From a checkpoint of a small transformer trained on Wikipedia.
Architecture: LayerNorm before each block, biases, tied embeddings.
MLP neurons of a small language model. Each row is named by its layer, matrix (up: input weights) and neuron, and shows model dimensions 48-111. Each number is 50 + 12 x the weight over its row's rms, rounded and kept within 0 to 99.
After each neuron's rows, "fires on" lists the tokens most often at its 100 highest values on Wikipedia text that the model never trained on. A number after a token or word is its count.

L6.up501:71 56 39 55 58 57 68 51 48 37 43 26 50 47 23 68 54 56 64 38 46 50 56 56 80 54 48 68 46 49 57 49 55 32 54 32 61 49 19 40 57 66 44 34 42 37 52 37 27 40 68 53 48 42 53 57 57 70 38 45 38 62 39 23
fires on: "h" 30, "r" 20, "ch" 13, "l" 12, "he" 8

L10.up257:47 43 42 40 38 66 60 55 54 40 23 55 60 45 44 50 49 49 61 26 26 62 42 80 53 75 41 55 38 44 38 55 48 58 53 39 62 80 78 62 50 62 46 36 34 53 59 33 43 54 58 65 32 34 53 36 50 52 53 52 66 59 32 40
fires on: " and" 16, " |" 16, "-" 15, "f" 12, ";" 7, "A" 6

L10.up652:29 67 47 52 65 43 67 56 58 37 70 61 32 59 46 71 51 68 64 40 47 30 70 56 34 64 64 63 70 52 63 54 30 50 57 35 70 41 67 40 69 29 60 51 33 32 55 52 55 88 48 61 46 49 50 41 55 63 48 46 48 51 22 27
fires on: " d" 25, " is" 19, "d" 7, " w" 7, " was" 6, " st" 6

L5.up46:59 46 52 71 31 48 60 39 51 54 40 38 48 50 60 56 46 50 33 54 28 37 59 51 61 46 32 55 49 34 73 50 70 51 48 51 58 61 61 52 52 65 75 48 42 29 43 47 66 38 15 65 60 34 59 62 23 85 38 44 51 52 53 34
fires on: "ol" 54, "ter" 8, "der" 7, "ear" 6, "et" 4

L7.up530:30 49 54 38 52 34 23 51 52 54 41 62 45 61 65 52 61 45 69 78 79 34 48 53 48 43 52 21 60 38 60 40 50 63 57 53 30 51 55 43 36 63 61 57 66 48 51 33 66 46 48 48 75 65 64 68 43 53 65 57 51 60 60 49
fires on: "ig" 20, "o" 12, "ess" 10, "en" 7, "an" 6, "as" 6

L11.up202:46 41 68 43 67 48 31 52 21 60 15 47 66 63 54 60 49 61 40 46 46 38 32 37 43 54 72 49 60 54 60 43 47 58 42 69 58 58 54 52 54 38 34 56 53 81 65 59 45 48 54 44 56 67 61 55 63 47 61 67 58 64 35 44
fires on: " |" 31, "." 20, "S" 12, "A" 5, "F" 4

L10.up722:42 63 54 45 41 75 32 46 48 53 25 54 75 56 57 56 41 55 41 46 61 67 43 37 51 46 56 40 70 41 40 47 70 61 56 60 45 61 31 54 46 36 39 60 30 84 58 66 66 60 69 43 56 50 54 50 79 57 52 47 57 77 38 35
fires on: "." 39, "D" 10, "K" 10, "U" 8, "A" 6, "P" 4

L11.up516:54 63 45 32 71 50 47 66 75 34 76 47 65 69 64 39 53 32 41 43 60 50 37 64 34 38 46 35 40 35 50 41 45 46 29 47 41 65 49 56 52 44 44 60 79 59 58 34 62 37 59 33 52 49 57 49 62 65 31 51 52 63 41 38
fires on: " bl" 17, "l" 15, " Bl" 8, " p" 8, "n" 6, " j" 5

L7.up22:46 61 56 38 49 57 36 40 24 44 53 56 54 39 38 39 70 52 59 55 56 43 68 58 61 62 58 66 58 66 52 51 42 28 44 59 78 46 46 45 35 44 52 52 56 71 58 48 49 47 66 64 38 36 56 33 66 70 33 74 67 35 42 54
fires on: "iz" 26, "av" 14, "iv" 7, "g" 6, " mod" 6, "ic" 6

L7.up363:47 54 48 46 54 32 66 51 57 40 42 33 59 36 67 44 73 58 47 52 29 35 35 60 54 58 53 56 49 47 64 55 61 57 50 54 54 48 37 49 51 51 54 43 60 57 38 23 54 70 35 40 23 30 78 47 47 59 55 60 43 61 55 43
fires on: "o" 26, "e" 18, "a" 9, "we" 5, "o," 5, "l" 5

L11.up437:64 44 44 65 55 60 60 46 70 57 43 61 56 57 60 66 46 41 66 59 63 33 40 55 47 58 60 31 38 55 37 52 60 48 56 58 48 44 63 67 74 71 40 58 37 54 50 63 33 66 48 56 60 52 67 55 61 43 48 54 36 64 26 45
fires on: "le" 11, "at" 10, "y" 9, " Al" 8, "or" 7, "e" 5

L9.up459:42 35 39 75 40 33 47 47 46 47 35 61 50 47 64 64 39 36 51 55 55 41 58 38 57 29 40 35 36 55 50 50 64 28 56 40 50 58 36 44 50 72 45 29 39 48 52 54 64 50 63 57 53 87 35 34 43 52 67 54 36 48 49 53
fires on: "al" 15, "c" 11, "stit" 10, "mer" 8, "ary" 6, "p" 6

L4.up240:66 50 49 40 37 49 57 51 52 78 45 45 49 59 57 29 56 79 36 51 32 52 29 38 43 68 73 60 52 73 50 35 43 29 41 57 49 48 58 42 46 35 34 32 52 40 68 48 58 70 60 60 56 68 59 37 70 60 59 56 55 52 30 52
fires on: " |" 68, "P" 9, "C" 6, "A" 5, "|---" 4

L11.up170:49 43 60 59 66 59 64 37 20 58 58 70 35 38 69 57 57 41 52 50 63 49 30 37 26 61 51 43 52 62 62 40 51 61 57 56 59 43 67 44 61 52 64 51 40 38 71 57 74 33 31 70 61 27 45 48 45 39 31 33 41 52 63 35
fires on: " to" 26, " |" 16, " off" 11, " by" 8, " of" 6, " from" 5

L5.up191:69 38 53 42 53 57 52 53 49 59 14 55 44 58 78 35 43 57 65 53 56 52 48 63 37 38 51 23 60 54 57 50 58 73 41 55 36 70 68 56 73 43 39 53 30 47 33 61 34 35 50 53 66 55 60 61 66 65 54 69 44 65 50 56
fires on: "." 63, " |" 32

L9.up260:68 52 57 51 51 47 38 42 42 10 56 59 40 55 46 48 19 59 75 44 55 40 43 65 34 39 46 48 40 46 51 54 60 39 77 40 49 45 56 35 58 35 40 44 38 52 60 51 46 56 46 71 30 75 34 62 41 45 47 52 44 45 39 67
fires on: " g" 53, "en" 13, " G" 12, " he" 11

L10.up504:64 52 50 69 45 66 52 34 81 54 59 31 42 60 46 59 50 52 43 64 45 31 47 54 52 56 30 53 62 54 41 24 45 71 53 60 58 45 71 34 29 44 38 45 38 59 59 66 31 56 49 59 77 49 62 50 48 48 39 50 41 40 47 60
fires on: " l" 16, "g" 14, "ig" 11, " cl" 10, " c" 9, " sh" 7

L11.up568:68 30 64 56 58 40 50 51 75 55 47 36 46 54 72 56 56 56 57 52 49 43 66 57 53 74 27 51 56 62 35 58 40 35 68 67 50 58 58 46 48 73 51 52 59 73 63 67 40 61 44 51 36 65 54 42 58 42 55 36 36 52 35 40
fires on: "m" 17, "b" 12, "y" 10, "at" 7, " h" 6, "ur" 6

L9.up557:60 63 42 73 52 20 59 61 46 18 50 64 72 60 68 43 62 22 71 52 54 58 62 70 32 54 60 42 27 58 47 29 56 46 51 42 60 41 36 43 57 57 43 59 60 51 51 36 24 42 65 59 53 33 46 62 44 66 30 50 53 58 41 48
fires on: " of" 28, "l" 23, " l" 13, " d" 7, "ann" 6, " bl" 5

L4.up749:44 57 20 66 40 43 37 54 72 25 56 39 24 52 23 63 35 50 62 37 44 45 44 70 64 54 39 49 59 66 50 51 67 35 40 36 40 56 40 61 63 54 53 42 56 36 46 27 58 46 75 55 54 39 51 57 65 47 49 45 47 50 47 43
fires on: "h" 16, "l" 16, "c" 13, "he" 10, "d" 9, "e" 8

L9.up764:45 54 52 40 65 50 63 53 08 53 58 44 32 54 41 57 43 59 52 34 66 41 45 52 51 65 69 43 65 29 62 46 51 40 63 49 61 52 52 49 60 36 47 53 49 49 54 57 57 61 25 65 36 49 48 44 38 63 51 47 67 46 50 46
fires on: " w" 31, " st" 11, " h" 6, "ess" 5, "W" 5, "us" 4

L11.up454:57 52 51 62 51 39 53 40 68 48 54 51 41 59 50 43 32 42 51 49 35 47 51 46 58 36 35 56 60 43 46 41 50 71 30 56 73 51 49 54 46 52 60 51 45 37 51 53 56 29 43 70 48 45 44 54 48 55 47 38 57 68 45 39
fires on: " R" 74, "l" 8, "ol" 6, "et" 4, "an" 4

L6.up606:67 37 74 14 55 54 74 55 45 61 37 42 43 66 52 45 42 39 40 64 58 69 66 59 63 47 55 65 67 38 60 38 48 35 49 53 68 67 27 45 23 57 59 40 30 37 54 47 43 32 60 41 62 29 30 55 47 53 38 62 54 59 61 55
fires on: "an" 13, " gen" 9, "al" 9, "s" 8, "in" 7, "et" 4

L9.up64:49 39 29 62 28 45 39 47 48 58 54 42 46 56 45 30 43 52 69 57 51 32 58 45 56 57 38 42 59 48 37 48 53 58 38 50 40 68 47 54 38 48 32 71 38 56 77 37 39 48 37 74 36 31 54 55 54 59 57 42 71 66 59 52
fires on: "ation" 36, "ations" 10, "e" 10, "s" 7, "ed" 5

L7.up109:51 68 43 36 78 35 20 72 30 69 34 54 74 58 45 55 46 61 47 39 51 74 55 77 38 35 32 47 35 49 56 50 51 37 51 35 32 53 47 55 57 39 64 69 48 51 71 57 65 60 53 56 58 45 49 64 47 58 54 55 75 62 47 27
fires on: "t" 37, "r" 13, "h" 11, "m" 7, "ar" 6, "l" 4

L7.up139:50 57 58 52 57 43 43 62 51 29 37 68 40 50 53 47 41 53 38 34 29 48 49 61 48 62 58 46 30 50 38 51 36 41 46 40 56 65 65 52 66 79 72 34 40 62 43 39 36 56 51 28 55 50 36 43 47 43 59 32 43 62 53 58
fires on: " New" 30, " Mon" 9, " In" 8, " ne" 4, " mon" 4

L7.up160:43 64 67 55 67 60 45 58 41 57 55 67 43 30 36 75 73 65 44 61 64 45 55 39 56 55 54 63 62 28 36 42 44 43 52 61 48 53 34 45 43 56 37 47 63 48 55 51 41 32 65 51 52 62 47 40 51 63 33 59 56 45 47 62
fires on: "or" 74, "u" 12, "iv" 4

L6.up462:52 40 58 58 60 37 42 48 54 75 44 60 54 51 68 37 51 56 40 61 54 51 46 64 50 49 32 66 53 61 49 23 16 60 47 58 68 56 60 46 46 39 66 45 52 72 41 53 29 45 48 41 44 54 43 26 41 47 45 52 49 59 60 58
fires on: "el" 27, "ong" 12, "it" 9, "f" 9, "b" 9, "ut" 6

L11.up533:66 28 45 28 41 39 59 53 43 47 48 44 36 56 61 33 58 29 53 55 48 41 50 42 47 35 45 58 63 67 47 59 63 35 58 42 69 48 35 52 46 32 63 51 45 38 37 54 51 42 58 46 57 35 42 42 32 47 38 54 61 36 22 59
fires on: "s" 15, "ort" 10, "ation" 10, "al" 5, "a" 5, "m" 5

L6.up527:44 53 52 37 51 46 34 82 45 58 49 56 68 50 50 73 30 63 53 67 47 39 63 35 22 57 39 60 59 54 52 39 47 51 72 45 46 69 45 69 55 63 47 43 51 57 40 52 56 36 55 39 48 41 54 52 33 45 40 45 60 36 59 26
fires on: "s" 29, "==" 15, " per" 8, " career" 6, " of" 6, "ulation" 4

L7.up752:33 44 66 60 61 40 46 35 39 42 52 41 47 45 35 60 44 64 59 44 49 52 68 39 72 45 24 44 54 57 59 39 50 46 18 51 41 42 58 46 43 48 47 26 29 61 48 50 45 48 59 51 51 48 28 50 64 53 54 23 49 71 56 39
fires on: "he" 15, "s" 14, "b" 13, "che" 13, "d" 8, "her" 6

L4.up3:57 60 49 35 36 55 40 71 47 53 46 34 60 54 44 56 51 53 33 49 46 81 49 57 41 36 35 51 37 36 39 64 51 58 42 50 62 36 61 49 41 59 51 53 62 55 62 67 48 44 22 64 55 33 40 47 52 45 24 52 50 43 34 40
fires on: "i" 61, "n" 10, "m" 8, "r" 4, "re" 4

L10.up272:44 54 56 34 68 53 34 47 36 46 34 39 52 44 36 31 43 38 73 54 39 38 17 58 50 45 47 29 49 61 54 66 55 38 38 59 64 57 43 62 54 27 52 53 53 40 69 22 61 67 47 55 48 43 73 65 49 51 44 50 39 59 59 40
fires on: "e" 26, "ig" 16, "a" 9, "A" 8, "ed" 7, "fer" 6

L10.up231:61 47 44 61 57 83 53 55 47 48 05 51 57 42 51 44 48 42 28 45 46 39 51 68 56 44 37 55 40 56 45 52 27 60 44 51 55 66 63 74 59 43 33 53 22 68 50 59 56 25 58 56 41 42 46 48 61 46 45 47 55 38 44 47
fires on: " |" 60, "-" 14, "|" 10, "." 7, "S" 7

L9.up20:51 45 53 63 64 56 45 50 45 25 65 49 45 40 44 46 55 67 37 34 52 33 29 62 38 50 36 28 51 54 70 60 62 42 68 66 51 68 47 59 47 60 49 59 50 53 56 43 49 54 68 69 40 50 40 54 41 46 48 63 32 48 36 58
fires on: " G" 38, " g" 18, " Car" 9, "ar" 9, "f" 5

L5.up83:51 40 38 25 33 43 66 73 37 43 52 63 49 62 37 59 49 63 34 56 36 54 43 37 69 58 43 78 51 40 39 60 41 58 40 39 67 58 35 69 50 40 58 67 55 53 55 46 44 47 13 45 42 45 37 49 68 20 46 38 54 51 50 41
fires on: "h" 56, "y" 23, "ro" 10, "o" 5

L10.up372:39 60 47 46 45 39 50 61 60 63 50 74 25 57 56 33 57 81 61 44 46 54 75 55 61 47 71 46 39 50 64 47 38 30 57 38 63 51 39 70 53 49 38 60 29 26 48 63 61 47 54 55 40 54 53 57 64 46 27 47 42 41 32 34
fires on: "es" 18, " of" 16, "us" 11, "-" 9, "ys" 4

L10.up130:65 28 25 59 37 44 33 63 45 48 55 61 40 75 33 48 52 68 47 50 54 46 49 35 70 69 33 59 38 46 58 59 44 36 33 52 48 50 63 47 29 53 55 40 42 62 57 53 46 38 49 62 46 29 33 46 61 43 39 34 60 41 71 47
fires on: "s" 65, "y" 18, "ive" 8